python train.py --hidden_act="swiglu" --init_out_by_depth=true --max_grad_norm=1.0 --warmup_steps=389 --schedule="wsd" --train_tokens=142000000
MLP neurons of a small language model. Each row is named by its layer, matrix (down: output weights) and neuron, and shows model dimensions 0-191. Each number is 500 + 50 x the weight over its row's rms, rounded and kept within 0 to 999. Numbers have three digits each. A neuron's up and down rows have the sign that makes its largest values positive.
A block is one neuron, or neurons of one layer that tend to fire together. After each block is what it responds to, as a language model described it from the Wikipedia text at the highest values.

L4.down14:531513500375507509558605534493519432442502386475480520525553552583517457685587400513488439516490507411532577520578467425494584486465489533466450478374523449450520512467566443513518520538502526483458495467492511479462530465448563433546530548420478521506428469559503475423549434482448477483457505480531531520488587461471579574469428412561449508563437444415499508480466466477450453502531470485525525504400520397445476358557497494559476492465473539463524520506445489548521546569487468464495488596564513499472480513477535512556566427562505564514586460511566566504500505489398509563
L4.down33:513540511401494437538574498493494492445569511525453385468386483448467423579499474479454503503469555534524526500494553566431505511466453471480446496521524487532574505509472468463463498389540475525497518463456429529508608520514574427451489587511591583487451371504430391511474482490513536516528493522520459469546490500442453552681496539564479460503561519400501510454485424537425500434456428380435536515503420511524530453461504632546604520491496541478420602523557418469491471542510530592458474491541550509514469578520482514483506495541494428446469554462545471475499540441538449568
L4.down406:467475478526506527394515492499527490499493492486470530459501562510507386487498476464400528560566513502547464457455528498580572507510485519553431552482439605511540455460531485500479354569538496549482530456477511541516582566450531426569442515470430494432486523491492425533478455393411488430421509581467513476469614428501461463500481424479521571452499557560568498529490541527463442529481551441447609437553471490492543485551549615490482518463371509448505598430498548499504607511507485478535624546498508345523447545517423520575417526500450416459557532532470506486521519464522474493
L4.down476:506472503503523497498580557474463456472570499540470561567558533545572503580378583441508448576540514516580454577446473500510513584469507492524507466400464593452501442509475463430480546418442503477429577479471477541520514493480447439415647512432478534592477561506436450520505483499479458524565584524456534514370609421474502575510469528492457597493502412543456514513566496450539501496510465514502449574440520447479465475556562603525571445490490522477468521535491497441508535454504593480510630515560464503537545466497470573503470561492445455596505474568495475474473522517582518636
Responds to: League and category words

L9.down202:479484530545527508470570459530464490476485464545501522454464445449471418491488478575438473524463444443439523527572501535580478571604552499457468467479472601441570538499393448432564541533455452509502448511508572543420533532553498515503515572504553443437504493577406554491501451427500465395469511486450469483505480460498465473550532521525652554440502528596501519403455418580599468383467515427486550519517459621432480515538483513494573453527510475468468519533578500531409548542471548578560523496392615468515433499501497596512610492443494550457474583492545447548481484491494451485
Responds to: Formulaic data-field tokens

L9.down510:440446542552432497569587537475475529440431508425543573456578441492476541511525509472514513538532530517421466502533464439457552443420482526557486674477499446458494447491549499502452480497559521552480502395533473525522480566565531447533521520392541445494550385479501500512535541554529527504424491561518606471477446405582528572478550509518489437524488570507525525492497440501452444492443437534466372544535526442541568551440519527550538439439535601496533549532502589510473407546535518466414376484398501597413413543485528527495499508545511450497549440478543429518471537496500517581
Responds to: Wikipedia table markup

L4.down159:502447473523578525537456432505544540495469490439480526572476577517485442443476461474445504402568570541583437514568530509500433554530544494493450453613594467474470424434498480546530543514327552455492474536482498430490513514385480450472595540432478479445558602491560509520462616483450515488490568492480464468504502492481443398516479455483518483438507406508491475447567521598435474501492491416480431465471456541509551539526462493500463482393484613530473597427530433503515536451427550479518424478446450530557630553470567494558523452503472418429539496534530558506530575494518523494
L4.down209:532497556455458507467528531499545558515562568496446486531488569505518453560504406520506485502469512419606484506462570515531493500500522532501497481443474527466541437499484508414492522523461602439491471537527466536514526498436437493565379498364492500508487454572563491617538539480351592472505546504445561439500560528416424441530513462527528562453474511520519400520521450552472511549430523421406600534497580485476530492563555597538451493556532452470540466475375564527572467502518489499491393513512528417531455429465549542484601527436554431527538539456500485561462365483432486536
L4.down395:441482472451496472487408419592515511374500489530547494425427522553487535521457564509508541403467510496513483413448476575488406489499540536540535463531623475456466537506508532564542635368498457478543469551524585578444463471524527497476483558459510442485390565513570526533483508457497464489472505504526486497523460442406416512409573518485517537601470418498533476536537460501483479500539457469449539510411442426572430428555561440503530501504573578474470459552461478513479493492491516514383526511519525468481509601487507486654483511481535561404504487502394444544541463413470505446
L4.down448:535599511494411458503470537489569499527460486544462523566521504515489538582518492600468537564473494447502352534447467462514472444543395477533468502535562527461461461584535437542477549531468525479508504532566543512484569394459419484518551454493553526562500480488606433463565543367445503523565559541388507536487548468513444426609528475537440507438476432483578545508561461539506479488499531572534547534484565514515467466469563575522390550510427463456503534493459430628510580487480624514540461474574566421584514479494516534534498533465386514508556486548430481565545446484512507511
Responds to: Word-start fragments, esp. key(boards)

L4.down244:415480525524524613554492458518545477572430469523453500461474538537463551629449464534508479507483526504594559506476537455569518539490559547505443513550471491519489515518530557473506512548542464521502510530519497451520512404428428549452369598525526472480454563502454437534519487448512533509474582487484562473471549560521532519698506504502544453479532464431537500548557557517432506476423520503532653460503440451451529463460430560537555439450470571464525566489503552492424470502526466480439541470448566322464506412438508504610528512504479568482524595515546478574514508541536415492
L4.down294:475543510478511501446470531498593441477481501478552443580556534548515590710583436483516539442567558423501436463473446476516513548594535493533504582522560468492554479559582483450476512527508411474532440440490508476530473454475518590492518458505497545473494561442557559530552467485457451435492503444571491501516534496491446519615515400486582548558409449383508539538535495499597508482509519503467498420486501590485501533534466506473530479479398607546491546484505556534535523545523506500495484572499441318559493421441466472535433571571403505450527495493470497515520540476570507489
L4.down441:508508471579523406516477468423495442553522396546505598442508474577423590539510378530492508522593548479550495473510548570460549499483532478527446550521398540494567447541516458528459529379595485538500426408533519540460500423447415512485557556588481476380412493564440443547406502430486554439472447518433518486485477489500416539527542421570515557473552458501477454463512478433437460526522531579512479499442457523448498485440435470609495598520503519505458423500572457467571401456531440531458488491518484545554458477435533447475617562493477506521457550479512454441523481474462505503
L4.down511:479488463420534484444465497506485454547484514525566542425405495497435528574508575485567526402501518501528654424452410527608512506509607548573516503569531510502491499499638489556468591427483439457512483497484473517602443495523532588498513545581495449544484554533565491513418421530543475455510546537497512485527498504516436588505444442493514502507553442414422468460411474454439431420485485446482575493557501499475555550496586632531483472531470422439456457459526546645497443475505587451470508556502504481476500415483571526527463460467450441506445517542447566520551554513525511535
Responds to: Event and entity name heads

L4.down135:508542462537483491532578474543548490512492463467496458459498519469476551523459456441522529413575546483394393512509489583419485619384538468562550534561493518483487501430507398508555553449480508474472466497506433477533528461463418524497464466476514491435566566424463501440495420488507510446483547627555551487504484518452413469723540385599531513498500442505490511537446418538443543492500547452486504467472540494524495481503454469499395543522451470525508527549497542398559511562434412495573515554436558422499582492503514475455578541488520509554389472439561507541458501480446491525
L4.down266:509510397526492514542573517605540528535562456475498510459538492463582607522424447453551501509507464469582438457421525455534499567389516493589437468500461473516537539489497483543479502547445556578448530492503533478458482543549519379533418505504450486465429517589461623528475496565527443517596438566441423546483544516430430466576490453495525479536530461527542422498520427491358480524508483443527510463447531394488445479451508490544514515584476459476424534468401527558574467531530473524422548536538564373522346518473531543477515500527530554582484508500516481510540504604473506481
L4.down366:581462535478547518589537523599562467470460450596446449633529561445628576453509465545448398477486554499541547475470511454466551542494511513501531508616450510524443526526499494448563518545431484489469497449623416511454473426494579440502543508642600507482507445512476484397609507519529536534531451483649480512468432500538504460501642522541425524523519432497456522512573479441501513478530480478495485517450533482559460520541493478515517481558437505492535460525524515561442461445485469532530476492559487482458523446505480539406511492493578538528366482440547543436578452505487423500
L4.down488:453453422421444507502530510533454559428476569435519565527420531518539413526444409533509436581498575501500551531421527440465614447415459518540492494483496435491541515433487453479490521543566449460440559547536425471498470419577477454360460503485489516540476507457574527491429480542511495445581567501443532551431587480552513447491561499513481585590505528464457568457481506580488439516492549516555493543548511485548526506440489426468515574495607534368555542440486518490443440471422442461589363619520470473510471516495565561506478592510488425533560513531523516519497530532452526514
Responds to: Creative works and output

L9.down218:512467473447467423469478452492545455428505593460558514423413573593474478459470514449497514613498491516518508498447523490439487500499487491475555536504549546532526545445604503479526475504516567471487577544545527544493491566414461454533541444481444541519443519519425562618491580519574495485420514519471495431532474449503454475537472396464519435468505454488446557498512487539487490513363583399524509519548556494532500430568602500421522549550488483446536546547511464528539514534493571447548628441476456626475548436529507541484512500497427598442552504478551540559552545631501401617
Responds to: Units and word fragments

L6.down1:452579423477483539522530530526589447549501585483490553468552584405455573576503495482511530567548544496508474484463465536436520505566540548421452526462442520481626611491557619530512472559464471474473508518424527529449456463454511477484449436551530628564631574507474488545477483429514566483485526521508515568562590572465403453515438539505477478532536478519504463599514567549549423491498517536497502574546507411539491500617427562564561499491541488513502513531561509553469528460536568447454603416467559535468519468430442516473555562509590554485531496478542526502556575528441493581
L6.down5:380525471564515488503531518501541418462528448485543470481548440488530419362473543495371448424540550546591574541495505497483513480572554486581491572423508561515465558531508473534463563535481425500425399476481448467520538519445635450446455476503532587453437438481499559582474513402465473476523515499480519498477463489431473524416403508467506508488488548536491475462488501448495536471406506423535575457456501537536539487447487450401550501450466526465465524535538557522441397483522498553570670453441449524535490503468419531437449547457475482497428541464514471483567580449458501593
L6.down453:430536581515550474483543583474516489538519531469464504525501577490521512404484496459493514421522591517618502515518492537557478502423479510451507445515503554463483450574617450469456516545510487521404552530470525518512517484284504566441518530465540520516532577523605478524482555474562544464478589478488465467501479463486486495607458502535549420455487570507486463499563459420433535487420446489498523478486563465375522523524506554554565562401502516532517517565511529542576437552533541441613402502471467464512445545428506480514447576467482467501544492335497416482537533473545576519
L6.down462:506481483525437612429559552488448521478485435397504475487517497465540557564491464461486514499421545544467550483452460453540543480546476403551576449513585445533382401463607459397520505532501439478492560518476512458511534538391543509507529510491471533512403567455581471482492467426448433452416437535427441474458508489465489541483434444440498502539499456495491502532589549559546567473509487469388549459504465514397568454593457542504469556381497510537528534547442589526482524528546425399532483441433491508469473499469483534543554459471465474455412542436559483501487479382441413546
Responds to: Start of split words

L6.down208:597619476498520443498502426561496464472526401523498488570504533390500539481480481441469540550475535472550505561494484499565559493419524397531504549486531507502493554507543516447514431473519548523514506443512577514567470460448490513412536528521521479472542464410554524488485468562414525438462650494468497511507538463505510468508552523577517508512482467542528633466434502468473461492463438611462468440562506507451556540500565508564586463504562452471516570500527525560438460553540532485381483466529421520538533572470465617472533461523488450476612478481475592436645529408578448611
L6.down282:614510507536560451561484537566484465369538499577506490452531492494414503442485463472489482566550481450544422541421562505533509470413548567552459567574505446476462543408494506536514529482457511483498425418514456483486570415523605544443489569396446548500490455516484535455513504506516576452554486513403464454577567463514545439471525506588547526567470443599478441451504434533459535523378559655556439538515513475424497503527434461492472477519431580411376520527549514518523514528475550439520506523620524493471538411497473489522488476484484481578515574424528548525543546502474489502
L6.down421:478468483591492492537449548446442430518472523453487458501488413473504462567455480489467491499510412443449464396544534527512623449583509560439396565480503500474449503373536494570422428520555599529469470499454565506510496509398544476422614545479485482507515549543504485480517511565559438461555598529471557473481484541531466597394489534522530455438476508415556543481587547568538522560425600441544508418456525481473588519600547465520476481473398510558488481451481466600505428584575507480479430441451511516424488403529515520530485497539560528485572478558456486520491484462456482477
L6.down445:543443491558443451555509406521475522458524507509477489377488523571410494459496570513550487447480534449533510471460445417560590479552454537519469568491527554553473530504513440429481500373576565461475492439349549468546487417441516450426435503527470559547454428566533540563489480465551551468479538522426502569498406463466545456637496513547459473579528487448502507428441474539335503589516469505530594521477482569574449541475523556479477430431457487469507537476537502501489484480540428510503487407599536488444581507487511454496519537540515452484520532431472452599548562472555528524
Responds to: Word starts in data text

L4.down26:484500489485442433470501580513520497496497407575533470560457416446437583582477547475489561464515550454518467523433541479480598373534513480408513475485415479513538572496599535471493471541486397469484368578537532469426497431512424484515477495598553518498490571491499542483464390572469496486457637484563479558548444519564446513558575448450515500413562479455488438500580544493548467425532485499603538433497484535480426450536563485422461555492518564451490571501450425544417520500519538544518486453521623364513507542570508478491503493585535500517518513520519452465488518524487552491
L4.down62:457514602567479531479450527534491557572473496613500509476477532464544586530512510541522457405478505499471562488522584470619281553472473503503550543503516393488410533505557513447585449476634553510559483473502526470417505500516478537510447461485502467500489494488450558495518513402562581408417511512480552436489429468481474502612441452534424435486534506458479448454454553539501543515489518522446559541450473411553394541523442492575470414454580569440537568521413529556555519505498538456568464551535498580476508497495490479486484463434501485531471491525511563467430437504559522537
L4.down136:401497454460487443490478504483489522581515556524434548492518457548482498428452525505463576478455497616598442448521557508545488392477534475519454521426568406411508561546447635511484566515543533394484492431541495470479541566410537521498547438561509558496537500419555393593469475442522434485518619527535523451472401455500550583470528430504418506461488531527524500547552423501544318453491543432479519416544550465485430554512531570567535509510503470490559535551485519461515506511500510463529537493555592503426541497453465412509519483506430541464516520479452479448465519472576446534
L4.down489:510496544504549389429464457576450521503472439581535494498576409381480473391464565530531533590445603529519507557511425480558527507516511461477547520550552501541459561460509574485412530494491552521459501394486391475530508515468468530428531518542548471572457540491494542429526385530506516515495451573428484577473522515612524451444423459565397510468521453562435588488529566468577566445506527471527494502373539514508427446486500541528493479500471436495506559470474475498467492575492498564426465428454546477482518577492489544580445427507487539650417511516492502505514483435424461548
Responds to: Gazetteer place boilerplate

L4.down144:547512410538496413539568507509453486540499485472525505444490580501466489535517519518426468485580534529540466533476449510373572415482511505518482468468632558531487529561522567468513465513430546535507457536473443507439560507486481634480622444479484532533525461484558397478510432476453519530495500532429550405564531470619476524560483539585430521562508513529506619451579430508521464565435595454513572581485515458523575530515502521486499437558412592402526455521511516475498557464502532510465437445433449426539436496549631581465461501460484531458488488439411529569508531559467486488
L4.down348:509416477542519447547541490527506410503505500513489469454457565528485524583469532481508525519507442521546440432475519443517458487563520508507459547460345472654538515527494521442464575542513504491553482515532512686499509514463359467566557423554487472467514570476568532555502505509409481462469509440421499382439497469519502467583458467505530562444507455470504429478544457489479417476490591453419554536580491479491492459561568468531512516486492401515535528459484431485485496545559562490579637520465499406481514485520444443454572481486579459502518503536474578441472476462552371556
L4.down437:507520539469585482527527538460488482467440516492510532507448466525522426492525552506427526602492468548529504623490496466585482524559497615567443555422498576490376453534547490562429471522509449483500536518525544469474516418478489505509629383601446539533518522485474449461496439534493479463501475486539348500469458454483530512428524552513509577545514426551517438516475520450591472558535496467480472393507459467511479513449471495427531483499512586554513590574518493510480576561501562431513544433496467713535536495488469480539461587497551508431526565545487484451584453447520479588
L4.down496:566556571549554422433536494488529593487515475540472531471525398636446544469472553501478551449492481537512394518462520498479461538463545536475473563548507411578527596469468498592523512479514491519528470447499548518511534516508544543429528489503576486349595527486466535512579517469464574518512545542471559465526415512459560508471507494513484459430492468534563404462565414501478557526524589394531384505579549425504466490482422563582540389511465515510535431525525556460545551525488568440609605549573529529491560499577468513482497514498502481525494506416573425536516473466575551445
Responds to: Mid-word "ep" fragments

L6.down18:515462412461491495526454491446509491591515479486546539436536461466529498553527506458520485513547419575556435495560507529505425526536496581516470557549490546493468522518484482544473483573429566452438528391415562551496477393455424485514594393577530478447518595479498476457499463493393505536501506602456623508531545464568557497467526543467497449608504441579446481529617483449515458481474508579448407490530513509487466505465552391446389469578504496484575480528446501473473527561509576562443506539614495466460515511502556499403518489507365559613511531488464448444511489504519526461
L6.down75:483459498509504531486469442555453493432516391440515489522524429530421437618487574576493524505597485501536527527619575513589472449438448463442441568520414492459593551512494453568489505504541513510539543547435555505434486520575431419452603479481542505450471543429425467480519497461604528491495453604464488504475514448476415464533406469488511444546546413497496493504483528569593538512450548477498528418515528549445549455449536508527590489566493570532477451544420475475518511478448503544505425445458458407441499398457475601469462586498475538510593526609536465580477520516462546505
L6.down76:512456498493449482482521514576517397421528455552521444499494479483493387434524415509539446508563438573453435550468477499468573532450523519504584514471562479486547497472439512479458485456447542467518537445505449531567392448565580481447390486467472536547494530457420430378534423459555603463483493536481433556554537388524458515596526536487512593513504544545557518510506486551531497539627446571478407601499459522526485557496539435542612457546506487436481525551460457517587523461552471493542535427451445477510489503532555535421536530496497408541499612522531539514509533632534488542
L6.down107:535542441552358577480498494518471446475487481555538490465458584523506441635519493465513465529422531548463454494493442435577494484588493502514547541486570532519583498486590525468473482533544473516447479485447446469521562520399481505528498419503502510486476504508526521576508492436536479532467588450403596500582592427468549496569493410419482441503450574527472454454567411495495444528467572507505549492458421500424470398501520501578565428628503518460388486483499478515536454604527454547429442608457512404450460506517487546540541426492444430508510525493513411485507548464510438437
Responds to: Labor and activity nouns

L9.down407:499453582533583557526538500513505514453477508600548512536440517470466480667395438524531485542486589551387475521536521518440530433623458566538439461518573460527517555397516573509484599509517471520442507542496609550583418511444571508472460496509517449471471487505495471438563475514510412525520351477489474490487383506571467428526499462538540397474511492553488502462542515503534511582579555522551584448535514562548534449494525436559432516527493499423450454519484475616475589452447457535541532476497405380507528488434521485488538477485482481487498532523490524530543481535434450499
Responds to: Years and months in dates

L6.down167:493584471421496480525496482470495557502498468574463551510481506483469416586395557498503486527496514506522427450430511494544569436565549499616466462553499427537534604562517515561487551416490494479553493544495481464516551460504494503554361540513558554499441405473537551480484516524540547442508553530529496502528462548484374630530487413482462472456527505515514459533445502541475449414490435526544618467539455430533449500506530632430483494469432432533482467540382550528441536563448449565419555504466555506475564407445524506546452512619487456505493570537517594503545430522423487460
L6.down339:478569487504508487454463507511414621537531520434539502450515501585413484463543574546462476535576474481435494488476465495447519532461561483523479474533506484540574500595553466550517532464494496532456445497460490468533460457382582533456337535553425468578435499524451497498539459523503426481475407506447538521469493447567486542491551573502439462535439560483375495403413462498518517538564523384478433532548509592618563517538597465541576482546473483473412493448584482541520433474476553419513508542516540520442479460540516550500435479540475437571559546581478538483572444438418547479
L6.down382:489576404504455530490420497524492613563513501512587556483463487362449466529468559489559545484546494529451523423495492493496471513530469460470555564557503487458526505537530479541460529498557551521505449566519546398564438502446619494502527582517437451426479524552507535478538481570634466511549488416487546502447479548470484536496576472521436509509416528521424531533459476458338527463497502541486511465497462558482559464493540649456535532468528446437561428435502475429488441459559514502540366562497570571466465531533620508515430532535485373530473484510561472517510433510441497555
L6.down413:539459492477463519523472619550431454410513569501482515461480529468582519551511570440415445549551472562351529557478513467557590490623488486485488434514530519456437514567495515421523471479501591462525502531544524528543512570438500527506364415397489523491468530461448505543517486453485502476555471470475506469500449455531487532619503460451483549467512504471481422522522422471455507424574444428528520500468462485512555558564506468430507649533370437529428532501533574598457457538440496407431578521481476441547573474489535490461549439509484459478508552513526549565471412518477424479
Responds to: Year-ending digits

L6.down136:497410612507488436440435530614513560435574466552501482542493531493464444440499509452436526471536482496518464472514474568495498554469511456601438402460558496472445436452426499580461561471556512675583522530601344460405586507546466480487492479497476488498539508490377465460419519419558464462517438530549505462566523487503502544513531528538532469537457545513521570499416413524503563455467529469501511408404473460477458465444470468423494570527449523478455452509449454552589507483617514506515408489532503445465494499556560447510492482481561595475450439491501502466478509515479506436
L6.down145:547454562576481553525477450504547555490481567453546514510468502591523536466407472452583423530560387482440534496438523508499507573481538498539359444438543552551523474567403518457483510566495508583454527493482471579510526383531429435491553472572444556591533518415468443578485466538473537548491534487524496551531445556490433550435528523474506470539443467516430500632509435631531551467596556496534502478527540460491448471472509497467514473449531528422559526508466531539475515509549577496440537528495460569519461454617452531588563522475415442497508495465517541384491547445441413456
L6.down264:470469482531463489499496600478546597528571470454503486438465537474550420444463594522509475532531488614456462473585488546582660449551448534542479501482456469400551532466511579471539561577398478543514434557538513503548536601398528545488453503376600477486489464456575549487498468555457559511460477453535429445410542497430539509594521499508519564430503491522530452497559470511533490459484535533399400501532458468464458454441407557505425516483540518468551514481564393454578516569491456488466485549566528507464475397476568588522530477467475456458526510483532460495492482495578484557
L6.down418:518474522529520510487414477529544584494557486531466475539623449539534495430596555462564532483491432480504442603515495507446487435496603560476507490572474482497550558378521512486505498585470490567514579472528516491495457524514495510579475472506547468441493518553526510475559523606449561497481507508578531516547497610576525527315468478509632466536545495511564494317510430491458530558513473437492556546476471487472533514492575542450470504439475506458552549609499480443480511518490592657515573461497541488527472514563464502580556518494465506598431514453496503493481451437478490468
Responds to: Statistical number fragments

L9.down217:511496478467457383531503537458464479498481553594548531482560485439422463312574476515505552532492470509555456528538527557505517500452489433494501502481483422517422514527526472490512520547430470538524517495569457439427444447494530556546680525518518470488439456521514462492519493419529502511522512528467557446490419511472488458378495506450557468519479516535532513546503420468483502487390614576619481522615492490451516553614460569475484505549534378512445459530530439562427404526459371526512603460541441494475518508512447526481487457456581462454472549505491563520527464483482496435
Responds to: Wiki heading closers